Weights of a small GPT-style language model, trained from scratch on English Wikipedia: width 448.
MLP neurons of a small language model. Each row is named by its layer, matrix (up: input weights) and neuron, and shows model dimensions 80-175. Each number is 128 + 24 x the weight over its row's rms, rounded and kept within 0 to 255. Numbers have three digits each.
After each neuron's rows, "fires on" lists the tokens most often at its 100 highest values on Wikipedia text that the model never trained on. A number after a token or word is its count.

L11.up1561:161147129144117118134098147124117150147127178120143147144140094160147140159103104110111139096101172137046096100110175186107124109141136131090125156153134119168163116121105142157079154157132095125113127143105134136107132087107118145093121184142101122083081123133100131181119140127122126109
fires on: " |" 36, "," 7, "-" 7, "|" 7, " San" 6

L11.up417:106152110077158122114110119147089090128139113127148129128176137077134121123157060108120117096088143093112116115096168121119094109125099132147142110134110118142162130159110124130134101109159129106147160113153110145160118128112094125099119165137163127115114131152144178122134082100135123100
fires on: " " 53, "-" 20

L11.up1453:157158113155126118110104096140138151145102140128124114159189155106128146145120112167125120104144100111103110150171159134129131145215074079116130108128146152201112155151142091121138130124138099125086103103098095164120116138137112125135144120153117154098155167159095136131120140133103118146
fires on: "\n" 27, ")" 23, " |" 9, " " 6, "3" 5, "0" 4

L8.up114:135116160083148077111120121120135107169095147096138130162121164155125155133116124124149106129114092155137103096172125118087134116145142143152120143130195128121157128132101114128127160141160092161149170163119127140121157126146118103131177140129093132122104149155141097131147160131132081131
fires on: "p" 53, "'" 9, "2" 5, " vocals" 5, "1" 4, "q" 4

L6.up700:119155111158119127129145156110168203104102160117141112134167090117106144155144142130091136108095164064134110188116112136069108120108175140161142107129103065134139148136122126089111139128140112134079145130098106155137125083161185100139120160110149090105117108128159140136135150110133111126
fires on: " |" 23, " of" 23, " was" 10, "," 5

L6.up905:146109137095136137097139147120106147142117135108142119199073159179143172154131130135142116100101144105138128107166102146115149128128105158152073101093171131139128108150098168134164126142139141093119112118113137160140106128191160146126203157181144156098129094130157146130129133135184117130
fires on: " " 30, "1" 16, "0" 14, "2" 12, "9" 9

L11.up8:108146142133136162088189108104153128109134128116132107126132081138149138175129111095112130113101087103131148121097137116136115164136086175087081105082147148049116101114076150114106165182152105110093143134094134113117104133086146144122145126130120147136111105142124099110166124139112159143
fires on: " " 41, "," 8, " \"" 6, " (" 4

L6.up1629:105129119118145159147149100111082120123152153129158083100143138095120083099133167110114112135150089121077137093133122107102146112083118136121144133116126156139117138117141150146092183091131125139119146123147119131119145183121124117118121140153112121124138122135134164160152113148134135165
fires on: "," 31, " of" 24, "==" 10, " and" 9

L6.up1732:106133135123084128136134123121111108090097133142134133172126136130135100130101135123121152142089162082111143143086115135136121122141094135109105131138120106153144103139093119154126121116126124128112158136103122127155108134130125151081164150163148153125156079113108132133145142153104136096
fires on: "s" 59, "y" 25

L6.up1653:128114105135069135159140124129134171108065126101144079111120154131109117101112135142128137156111101088152116188106161137140100137139132134119123124149134126129119143119134139135087127107163120095107124158104092128154110150089117127137125137155155152048132127121093076146111161152081138158
fires on: "y" 39, "ion" 9, "ing" 8, "ic" 6

L6.up272:100107126078132102124122107169130102147160135142158112139139129144126141122169133119117149113116160075158103186135133085105091103094096132130136209114146159172167125163142111128104142174129121156123139110096098122130082130174079136145150142139109102111112135156087123154159151167108121107
fires on: " and" 41, "," 37, " " 8, " (" 4

L6.up283:109098111114107168157109103134131113162142165170115140157155103104183126184111124103108141102131103095138131130113160135125132125134104105125128137146117150161139189106099110146139100120117154109111116122093140112088077159134143153157134112175138088151161101121127142147130168148127150091
fires on: "s" 44, "\n" 14, "|" 12, "y" 5

L11.up1646:117103127149132097151141132159117131111132149105154119137088156159100172133125102145155127093094131138111131136097118154131112117122138134127135104141183157091108083138120081127149137177108091088100091147139141126106071177139108111126201099154129114069101157110129119166118131138123092141
fires on: "," 29, ")" 19, " the" 15, " W" 4, "′" 4

L6.up1129:101120094099101151146141137154165147151134095102147152108134128132109141109110138091145118076100106091108118177116091195142126082077133123084105122129139101116158171113131149112176118140136144177088087152152119107125154111114148129128127120182156162120095160173126132099124163148136136145
fires on: " of" 64, "-" 7, "4" 4, "0" 4

L11.up1018:133157099119098101119082152153119166132138120091182111067152101151134164152128118125090143168107136156086103117137144117117114099126168131145090089137131106109123121097098152177115152114117086116152164112136102133114144107174108115134172174181122112162133092166123149104158086118132148109
fires on: " " 34, "-" 10, " Under" 9, " |" 8, " Research" 4

L8.up1624:120103119155131115144073118104082140122150132140103084117141152118139161163125132079159099129139128145172108117108157136131131129085134110138157095117122125149143153142148106142122178156154200100140128073146088117144133133134150122115112114170130105126122143127103143115134108112106104122
fires on: " |" 36, ";" 15, " " 11, "s" 6, " a" 5

L8.up1100:068149104141105120180122144142161164107110099135092167139099138108118144152103098163132116159106137126146153150137141148189128150110168098141161130160164086169191128128165160116116140130114137130113168137116113124105152135147162100112114132129154103114102154111153126075119125138097125135
fires on: "\n" 24, "s" 19, " a" 16, "as" 6, " the" 5, " as" 5

L6.up398:137123108130136127072139162152094103158154122118125147187120174114142116147145130137126124117162119145119120088122134105129156166087169104145120084127085156154113108137210089107133142107118096118117143118113113133143149129168096135091131100102165142164124147118093116173138186092141106143
fires on: " |" 33, "\n" 18, " " 9, " two" 5, " a" 4, " an" 4

L6.up1070:130080112096101093099151110168121111133081112151122091167136115181133084173144134125144153165092142139146109133101151091088103135108136130115109161137108131126100145148151089143102127114110137098139108111107125110133108117157122155121141157146126131133121158119127155142144099146114165175
fires on: " and" 43, "," 33, "-" 11, " or" 4

L11.up1002:098137132113104130130105164147088133167129120128113109102139174143092130099125120137104134151109117160106077136163144133114106104191162142122114080095140143138150158124106118143110178124104146144132151084145153115131128095110168146132104137148106119110124097130126105115118118149130120112
fires on: " at" 31, " under" 16, "2" 9, "1" 5, " " 5, " At" 4

L6.up463:178100137106172161123143141148137164141141133121156167101114138140114142119114136099135131157145159172103100085133126137117086095147148123120142157160112148123123142140117124144158124091124118118142128102161148147118127134109093126134127076103145130094139141126116163174141176129128149108
fires on: "9" 95

L8.up583:085062118126114083058105111111115163104124151095120167131135113140118133159128150096122143142094126095158129162139090151092138112134126133110080188126137127117101162135151123121100129148123130107101141137122141132147128142134083169136111154128109078113130139100160111116119146128135159142
fires on: " and" 29, "," 22, " all" 6, " the" 5

L11.up721:127147107131134113104121143121134129161089140102134109097105107078165114136116130144170096135116127143128054091148146119137147099111169063141124120131124110129098099094131111106129145125144099178088149118138125124121126076157127089139147118125141139120121143082121118146144110128062130130
fires on: " to" 25, " and" 17, " late" 7, "–" 7, " of" 5

L11.up580:117108115132127126177119128137142114119110114133095103114088127105092133137148110126136147095091083137134099125093134092116139105181153174136131120135166103101141167090122088133142106095112099152075120144128125095106137108080168162148134089151133105127144109109128097158130130136107137136
fires on: " " 51, "\\" 12, "0" 7, "|" 7

L8.up741:143148118144122089129082129140125127151109131123133123120151094151122107133130123137112129121144126168107116114113128105080091112116096089133116152108154113159153134148118074115166109108137125125138111145128163124130140180118119124187129097115117210130074144169055102181123145125151164140
fires on: " |" 30, "\n" 28, ";" 13, "-" 9

L8.up1578:117142191148132087120048136103093145076150132121160117096162159083113126151145130131108122125123138125095131121129113129129145105127118152142156119150133139104175126139092094130130151094111122100135124113131125113127113134124089098165145105148129137113134147175091120108115111147111069127
fires on: "\n" 47, " " 20, "al" 4, " |" 4

L8.up651:083105136153108130136138125148103180109069204150120126109122128131102137135126130136118099171138147138141142127101129127135177134126189134121114147101123124137131122133156116111094176128145102095118156150180124164117113128169128125144158144109117120099123132159117086163109140084124130092
fires on: "," 35, " the" 33, " of" 17

L8.up1086:118088081164125134108100138124102119101168111117138099187093092083174098144111108187128099138106142070117124117124125072133132152145123103137143157159070090115167099124106111105144152106132133102137153150107140147123093115131172150127170124123179108117137136088136104124118143167119150094
fires on: "s" 42, " " 28, "f" 7, "." 5, "d" 5

L8.up245:142158130121095137153129106121137135116121164143111137142151094120153119123079156090078134142149074106139142105132120146187131093092143111108137113098124113136132091140073166147111094107145087117170146127134109143129131116129109160107149089165175113114128128171086156141113104149133089136
fires on: " of" 24, " " 23, "e" 14, "-" 11, "/" 5

L6.up887:074121133144115094148103141125160149104128154102111113144113170128085128124090132168102132169111092114117133133107169139142163063109110115127132138154146106169127086109151144133114129130119123165086127151184109129098124077130126134117109124108099114171156120117103118115139089120118138090
fires on: "a" 15, " Ka" 12, " a" 12, " El" 11, " as" 5

L8.up1164:094137129132155100142105151104122108107136119144166122118105125127124196132096120094140158124080130137126104133126159182078144129156128164113105104118109138143138126083111129104124110155121130125069134133125137155135075114118114121154123129133128133108079111142133112157125127155060115093
fires on: "\n" 29, "ed" 8, ";" 7, " " 7, " (" 6, "0" 4

L8.up1572:156100159154160148133109119147138139120153142143144123068153117127096109093148093125119058137162158075125136161127121132135119077103146106176065100106142150103175145090150126164145164172087105105137077121156113131119120153118111119098135095155154133118095166121121137099161104107114163147
fires on: "," 24, " which" 23, " that" 22, " as" 13, " it" 5, " where" 4

L11.up1035:149167086121126116145163151083139078104131099138127101149108139064122112097121112097142129151137116151126161175132074088145133074133132110159148093135134113104120138143093120101104147130141142111156137086120090126095124069145137120131146112161165141123105103118147126136137088144135114127
fires on: " " 46, "t" 12, "." 8, "I" 6, " I" 4

L8.up1460:157119111086158095137142168101098078106131128127123105086154110123140121139144124140113140141092112106093122173166165162149134135159094107141152106132130149127137086113106169120087136121146128172113106126130121119107097113152134121139138142100148158144130079133118137140133153155114120152
fires on: " a" 37, " the" 28, " " 13, "in" 5, " of" 4

L8.up724:152158098119121130162131102126134091136099117121108098158147087075125100128115116101155125128118148094129101093150134140105117105130144140120112105091147130126166101100135089118167130109157146159096157157107115127136108124118112119122177077194125123123097129139119125135106120151151136125
fires on: " of" 38, "-" 18, " " 13, "^{" 8, ":" 4

L6.up1391:123149136123139156135159117153134111125137113166107114128135114111148149072123129121101103132128147130124144161136131078099118139103103123095118124131133093100100099134125157113159148127080120139156147141151119156109109104156152135077093123119101154127136137137095109122111107152126133144
fires on: " and" 57, "," 11, " or" 5, "1" 5

L11.up1473:168154168161124151117134118146120107070152115146128166127159138159183127110134106151187121088135112121154146163111164119120100092130143094118128149140120112169166142147192122133141148117133123143099073102160126148107116127129113183158117122109142115097151161167077138126172138106107153140
fires on: "," 28, " |" 13, " and" 13, " an" 12, "." 12, ";" 5

L6.up732:113137167175113156117156123160132106116139112133172134141121113133103138136108114108141112110104182128099149132083113164174116128152130102141070101111119161139125117101170151143166127106124087104123077106110110127091143158169133118114070152100149118110130130129164088134121123160131130128
fires on: "," 52, " where" 11, " which" 6, " time" 4

L11.up1009:134153121112126147124130113159096116110142127119136110102146127129098117106123149142130147129121138140122096078096093150125161139129117106116103111085155144119138114074103109126178103130132133130157149152134081117113124109113120142105127091127127121126141141151131128104146133132130141150
fires on: " " 98

L8.up706:135123153109163165113119101161163167154095150121108116141156127159141131171137099158156150142120148126148130103148081124105142164149107109113129115142139181151170125138114126116129121087138113122120165113163127177148168096168109138188125118137148124113121141122185152122165157130154144139
fires on: "8" 53, "s" 16, "9" 11, "===" 7

L8.up752:138140148120142076094096106124156138095149120097073101093131107147128132139126089140106167097158161165152136137148095128154131125110128131070158149129107122179152141147140171086117145147131105121135125146140096167133160141080147145152138119142162096143123138144136117122135140077124131111
fires on: "\n" 55, " " 20, " +" 7, " pre" 7

L6.up195:127131117122142119120121111167115115114144121127136095144096138131176149143132152127106130124097159113107128135156166141145076107129125134195130156140120130118120146149097130110119116120102140113089120120160132107141130124119119124146159172123130144131117134153158137139130082097111120120
fires on: " " 49, "d" 6, " \"" 4, "st" 4, "n" 4, " Con" 4

L8.up1586:148096126114122135148109136153140144133094128120100109110098108096129093110111140122124118090110131116120068110133129101120101136113143135096141145136122127140112140103132166128115151128147120132110172083129146110101083151159148112099167162157144165161142138130132131181123125137143122109
fires on: "–" 83, "," 5, " and" 5

L8.up130:130122139116088108105132101154137177111176138086106177121171148157150115131096125055107123124138129119088098131152129087117130131087147119127128116139135151125156117082112174161125112115138153158113138143111123090139084124161132124136106138119122168098164171172121112096143162129088126147
fires on: " (" 39, " =" 22, " Prize" 5, " in" 5

L6.up617:100077129113129146156078153097081119093141097156134123104140113142157151114120097146092135158157099125122116132100126114187108129114084101123096146131160122097151123070114095074127076176126167137125105163131127130116122144145142162138130125083148148176166097112096123106117120150095108112
fires on: " and" 27, " " 19, " the" 15, " &" 5, " Notes" 4

L8.up1503:118133131115125111095095096155113167114120159110123118142115113131179112117054096117128109149146169119136102082130166101138117139120182130146118153122087138133079141100123149141138111091144126141131140111133109138115145124164140151104149075149140155172102106118138138144134090123091097133
fires on: " to" 36, "–" 12, " and" 10, " late" 8, " " 6

L8.up1564:114083110147159145097155109134118140103148162122115134127140116149067166123128111132143106135159133168166128147183152106170126098109093151136143111145141114093162168077124092176150091125104119132114132131148095109120121167153121107121112106174123105143172164155110131158103138154118112135
fires on: "1" 35, "2" 29, " " 20, " (" 7

L8.up94:150109120157143132113109110136134108115114140132153160164106112120115111149111059124114123129118118154156161090125111125101136095126131122092154171118123145111127124111145132177145119157122148100159148093149100130095142126138107123102118136065096096089113140165084128128139148159156167121
fires on: "." 48, "2" 21, "4" 6, "9" 5, ";" 5

L8.up1767:125146118136114132140114090094135113142152121100131110134155118154181087132157121090173119151138126106138147113134116080120113094163165119065156137104161139109086095101133102125097173120157127101177127128102140091104132136164118116116152113182157165112116130166180104156138108125179145182
fires on: " " 39, "==" 9, "ta" 4

L11.up287:095136131108163141171162096164137136133134115090110096133148145144105108065071119109163115120099130166112087112163100110144085153088112138141153172124132133103099139163161108142151148093093094131131117111143140146122112156125126131109157084180117112137145106134141088085127148150131152146
fires on: "0" 19, "6" 10, "5" 8, "3" 8, "1" 7, "7" 5

L6.up198:129104117138144136133130110150152165130136133146104097156116130100122170154129116121102148126108147111153142146131087133121099128113118091122127151080161159159096113121100113154090091087148090112131142147134124087091124144153111124179156105136089190128112117135143096128152113140186132157
fires on: " to" 43, " that" 8, "s" 6

L6.up126:123097115116141110153116085098079121131097119150113147147108150185110113124164127131107136161131180079176118157096151121128159165089156128179104110106150150133117141093167123128111148102130098163151130090139121149174125113159172137117157132117136176157128126164135146153137137141165143143
fires on: "9" 49, "0" 13, " football" 5, "," 4

L6.up834:119117171143124142077116147139140124125119151141136148156167136121124111130095118105106094136139099118117123123131158099136136140129149111136087102123120151158136101135133095132137175098122120136107137108110111110152115124107129096123132131173082129174126106129120122135119131093144218137
fires on: " " 48, " |" 19, ";" 5, " a" 5

L11.up432:123119132168102071133151132103162150122107119096182131147093094126101134132161109160188104134130129159100177113101060156124109137110149143133135121138129079125145129114080160119143155123117142167130110082110131092137185163135131159155144129149144145098141122145148137154139150134142126110
fires on: " " 53, " (" 17, "–" 13, " the" 4

L11.up258:130148132117144189166151173101137137097134141080143115063053104166142094119144078128158095084134110101133155131115157074082171147112108148136128132133142112060134137088115092105127143146104127140167136103096114123123121148064143146109130130129127116124116107103136113125095120123083125139
fires on: " " 63, " dis" 7, " anti" 6

L11.up1259:126097099110115136123164142091121102119109167139180093074102125132091147116112171128129118138116120110142104152104126147100141119088128092174101106080109109137123146114118129131097127118127112101085141104105116155151131151145152125119145131132133103113095096120113081147161132141105139128
fires on: "\n" 79, "-" 7, "1" 5

L11.up299:123135088078150088123136143110098126118100141133107121115111105160064114141130146140133105169160107151157153147126141163151150156109147098119117108099139113159148106092083082151158119156105083120130104138127110143095108113139114123133105094125169118130198094139121139137147114086148083137
fires on: "\n" 39, "1" 26, " " 12

L6.up142:138133123150134099140119137150173158186110162121121137136066122148123149153145113159109115129147135130133157089136161111112092109153113087124091158150118107108136132102105112161144111094115144132123174104157155116097111171088153151120164156129128102148098164174093160161156130102141149117
fires on: "-" 29, " " 19, "9" 14, " States" 4, "." 4, " California" 4

L11.up1098:122130124139104116137136145104113125148130158162156108132112114140088158124170144087158125123120110139093119103143116153121117131188118143109119142174118082164156138096115097135138158166145129143130140100130131098105089096178118167161148136164128120116145154132117109196134134126095100121
fires on: " " 63, "-" 5

L11.up186:142108125167097134112140082124147140103126100138161134144163110122170096102106145181122153064125105140130133153141145117159116131164175150110111081131139154111145141138185126140108147131110085172126151125100080138094114120141075154120153132150116118120073156135113148119150101108128175150
fires on: "," 60, " |" 10, " and" 8, " a" 6, " the" 5

L6.up815:118112106107101152097140142151111099125137157145108130150153106072123157138092129144146131088092158085159139155145130122119210091126173109129127144127101107144129133144125098138114110108122104080101133117115087130154142111110122138128159117124089101123156114120118080128149144133108124107
fires on: "1" 94

L6.up189:152113096087164108132114171142119124112106131121144130159103141119097102113160146111172148159150095114165131150142093090116123102122108121099117160088170140116113100125115115141111124097138153100113091097102162160114129144127114138105143137158138137119112140146141133135114149117135107155
fires on: " " 49, " (" 17, "-" 7

L11.up969:142092104122175124121102125088127150090143146122159130137149140173117110082150124167172169157143149141140138124117122138132115132131132123179130121152103172116144126159144157158129140094114104126116130123133117129132157097160162137032143147146144131107141131123118198114127120138160143138
fires on: "0" 26, "9" 10, "6" 9, "2" 8, "5" 8, "8" 7

L6.up531:141102116150143155143132121076121148115181105134141123139109088110135112117079114151106098119162162147100118110150122129087086158133147108136113136150143156096123111123173147125169121168103102134124129109083147119147142174139132116141149143137121134103136112114121097169113120130123158141
fires on: "'" 47, " in" 5, " Jr" 5

L11.up1787:089086135115131153158152152141123121130155071123163115156126163103135108078147155143113168161130126146113089169124125131076072151116125135110098117103118132080140124109154134082154136155114125137117129121141176107113143137103181136132137103181118125096160125105129136131144131087116154145
fires on: " " 60, " in" 12

L8.up1109:123101155139140105108100091154132140126157164138156150108082121138152131092155152129125143118109169168114135157165124129135103114145112114147142108112133155096127159138153135117165162126106125095127144179134141103112137114139141105098086117183124116094156152131142103161104162110100141133
fires on: "," 50, "0" 11, " " 8, " and" 6, " was" 4

L8.up605:124063141131129109151111089133165145125125127162134167186164098116160118125093139167159135111102142097128150132114100116138127115134153119108103110101157188152134090130120104147092136128060093181105087156103122149078124109157133135113171121159119123132136121125113098120101166102139099135
fires on: "s" 64, "S" 8, " As" 4

L8.up729:135140116099142113137118048132131073130132133113092106106142156155118137112101153086156157132104097120090137111114141100157146139112151141152165132126154137148132120118159160151126158082145111142133128129127133100098154106137111120140118158140133127129142185094153147165170191145138131115
fires on: "," 22, " as" 16, " or" 13, "v" 5, " of" 4

L6.up1769:110129150078158146130140136122110111137102105118181118130165119176129064179135117128172111119125163125143162191109108107144113144124119145112123151103118105133107154111124125140136170135110146121108104101111175122103127156116118125127118116169157138146098100123146152102128121081111146153
fires on: " " 42, " and" 6, "," 6, " the" 4, " a" 4

L6.up1172:133071092093185092151141163125125146127146096141101102157133144116088095090133146110115172122115150130166114149108146117153128095112122149135117120132118147149094091119126111153111122118139165119124098115175150101122158107144122133112128115148108150084089119122143112125114124165144155103
fires on: "s" 45, "pi" 4, " &" 4

L8.up750:143153118155158131143122106164117116143126123114126129144125089078154119113109136088106137119082090130116080172134135128148125108139126125116103128053152112147142141150123141167155126136150127156134151121118100117106116109092108142140112096180188089099115107171135112102134159101148109111
fires on: " of" 26, "-" 19, " Un" 8, ";" 7, " un" 7

L11.up638:113184135139113121170148144126107118089126137125127111126136105139090134097107112104128119104154168123143119178079112160119139143123098132102146176146089139168143126123133131136109147095151126132115155099101120109122126147087149151143115117126095091149131135126075156118061063077119132102
fires on: "\n" 82

L6.up754:184135122129191152142100158112111118150111133157144150115114143098113133157097132091120117179150157153143158146118137114155136159141116145132111096099143114141112133119105112159083141114108123127122135103110132131142115142073138131097120071146120135150154134121140125092168114069129136141
fires on: " |" 57, " " 15, "\n" 15, "-" 4

L8.up251:095147129095116109107146115169136122171140156101136088123115097135138088122125123127117137115154151141097123086076116149139101098125146131158129119128079124142134145141123112080123143104148063081150155114117114097118112177116134135133117143120162125109082083110117161098142131086124163139
fires on: " c" 22, "|" 15, "C" 10, " |" 9, "-" 8, "===" 5

L6.up1094:127088168149090112167153128158105165107128149103164079127093109131100146150108132141117130116130138147141124115152145167125158118119142134182124118109108136106111131114154093153141151136125086092103107091140125142126110162122111113164135095120123134116128115139122114171165172117122157156
fires on: " the" 35, "," 26, " that" 9, " which" 7, " of" 5

L11.up1079:140159160144123155132121148117126127128131101117100145101155137134139134122134152120075074108105139141159135098140149115090120121082118102112134128143136121110121122146162113111098172166139115156160165149147131143161125147098173151122122141100102102136152126098134143143144131108128118161
fires on: "," 26, " in" 21, " to" 10, " " 10, " and" 6

L8.up261:098143120065148153119148161141113131122129111109121117110124123128138089153100124179112134115107085160124124151143137113140136133120128125134147134122144143140092132084149132121148098150144119165105158117099117106120111139047153163115143110162143128123090104095144159142145101129133144114
fires on: "\n" 41, " a" 19, " " 19, " to" 5, "." 4

L8.up294:124089108150087084081112143157134121095146116115119070099120101121115125138174120110113166126098156138106145171068148126086148143102064108107147136100122113138118142152155137119167094134126075106131137141151140114164112117119099083118123119139096141142081118149107177154117088113136143110
fires on: "'" 92, "-" 6

L6.up1442:166154093088126131111172093081131152110129109136097152159154130109122161133123086103119093154119130119145153098163143137156130146141075171131115133117156105167152157139112142120158077115137137098155148092102102188118149105155137092142165116151134158156159132103150097133109150132060117123
fires on: " " 37, "1" 18, "2" 6, "q" 5, "3" 5

L11.up1511:150129109174147108094085095133117123161124130117117169146093106141151154153156144117118143106140151133139095134106109169130114155153135107117102151116135149107082117163106140123121107105108114139142137132155089132116110143146132138109141105163130136156115126130130093104102138123113114171
fires on: "'" 48, "-" 12, "s" 4, " their" 4

L11.up926:190096114131133155078116153108143097113123123139101150096118130140122136123139158150105116164108116171162139125094130110131160145119140092149144148128137129153152102171118092124161145113110110106121088100141121162101114160111099133091109096144083179170147103128083098116158120111127115135
fires on: "2" 38, " " 15, "1" 13, "," 5

L6.up685:140122118154108107135121148144108105128123098089114081078126070128115109122111119077109120185114110194147135100133147101149127118106064135144138150155174108129104121089141151145152158123130123131104125119115113145119129114130151113132131151145163156145088134142125126127143150120129153154
fires on: " and" 39, " " 15, "," 14, "-" 5, " of" 5, "/" 5

L8.up208:129127125106166103119112127150138144145131169151136139116128117071112168123173121115113097102135144123130132138090145157136095095125121060154090133122163128146110120109189099118112131081118139059152132140130114127109124139146113111140138105130103142094116117128166059106168154123110073133
fires on: " that" 36, " it" 20, " which" 10, "ack" 4

L8.up691:150137138138125084114131089097132098098110151145169097122159110103166115102141141137115074141154132137134192150123130144118133112097115152154103101112115126095126131171151151131154146141153078094125110105131096144120140164099155135103098089196131140096114117153125121154156129120130149141
fires on: "," 24, " to" 23, " that" 17, " of" 17, " and" 7

L11.up909:133121128114118118079152125107121154108147152091156096124107088142106133093172068145111163128136112156115162071092131091119108158137131183111150118164161150090145111104109127154123111126104116118160098145159139090140097116112078057099137087139154157077136109152141135109102109112106093135
fires on: "\n" 55, " " 9

L6.up1714:127126126140154096125111148179181120109095105122109091107178100129071132053052147119155109140121190142127168130134109166111094102151143113154138160090144131135131113135141123119147132115127090146128144097120131141113101149152123140092111136098121089081136091168099138103155140142144147101
fires on: "le" 16, "1" 14, "the" 9, "0" 9, "e" 8, "%" 6

L6.up876:116106110135147137120126114187116133134148130115126130118080071132088101103109142142161100161119117095162113129128132097179149115115072157147093163115156158130128131112150129118161104109108142143123091121168110119122085136161117165127141122126139155123129078124111138141157092121122149120
fires on: "===" 37, ")" 9, "-" 7, "," 7, " Di" 5, "\"" 4

L8.up1487:119143140115125133122124155125106142106158166146129167178153167151125112084095146114119145121129093099115168120097113098136140087111155159083124189128097139099141112166112115149109112153131116135098128175127084125142140127141141110120128124183106133110084156113148123146146092136139126110
fires on: "0" 16, "2" 15, "3" 13, "1" 13, "5" 8

L8.up1152:138113153137175130139135121113103117173156146144100144177139129117147151094158109101072121138130142105129132125137140143137141107148182131082120134139116142144168133131102127124093169123143156150172148153104167177138154133147095131094125127136138151143141156138134113105105110180132109103
fires on: "---|---|---|---|" 32, " |" 31, "===" 11, " ===" 7, "====" 4

L11.up173:078136125128122104120096139106123109117114123142111113149177180143120139127078141104125109126121150153123113136127093160169146140127148123090091132141115141102088154143129106163103081143128158098109133150126071156115123117146175123072119110129110141160147127125107141134134136152111102129
fires on: "1" 39, "2" 22, "o" 6, "3" 6, "4" 4

L6.up1446:136084110096140136113097117119170078116124131150101145139169112165133153119099128167106165186182142120121189114105112087135182116121134146157113167129119127153112143140130108132141140109083111138135183150160114133146134131164126126124085161165124132120152132119118139132110096169123143134
fires on: "2" 34, "8" 11, "1" 11, "," 9, "3" 8, "6" 5

L6.up738:150096142061102077132114089111127129145111117104149121109121165128121123180155115143147135140135117113112141168127164096119149133117119129145111141090113124137103069122121114122128159109140087133164155091111189131160105148130117097101160077124125134132121149139174112181139129137127133155
fires on: "\n" 48, " |" 30, ";" 8, " " 5

L8.up189:144133119056074089079097127090124141140194160093132124136129116111120128121154109107146138104120118123108117143154110141114109135117138145096141139133109116141111124142093160151142137137140104119120134145148139130128100127138098120115128168135120108135118120094129170116121153082139138092
fires on: "-" 32, "." 30, "," 11, "–" 8, " " 7, "ia" 5

L8.up295:122131101156154117120136100144080175134156135131122160164144163123092136080150108097101125144085138124092112127114128139088127137128178114156173139111188154090102078094145221107084122139162123112134147128158098151143156130128108165103127160098160128146176122134149142074152129111088133084
fires on: " (" 27, " in" 18, " " 9, " |" 7, ";" 6, " on" 5

L11.up1384:128139107106120171136112133067160077144135164109077117147185119100158129128160114160078121085143141092152138124145114131091118141143124120114088108136104107135151140126143137108091089133108153155151128164131135126122119129100112118106161120127124084121164132129135135137099120125138127090
fires on: "\n" 61, "y" 6, " comedy" 4

L6.up114:121153122100135148140145163154147110063169066140157153121111173101146138126151148114136100139113100154116103170145131130141106127112141110115093116091149127135155132149137109104128139135095165154115120162142108145146113107134101089137149131151137169101154079130134155092118157110122106143
fires on: "," 15, " was" 12, " is" 11, " " 8, " of" 7, ":" 6

L8.up336:154094129151105153093125113156114142136159160145175106104175117104104121108139160125145154147136159123128165153137106147141120112153122128135097156145088100122077138072145116069130133104160141168135116109144144132114127115133185168110085120162106103132130121144146138174133113159126092139
fires on: " is" 23, " re" 17, "," 14, " " 10, " of" 7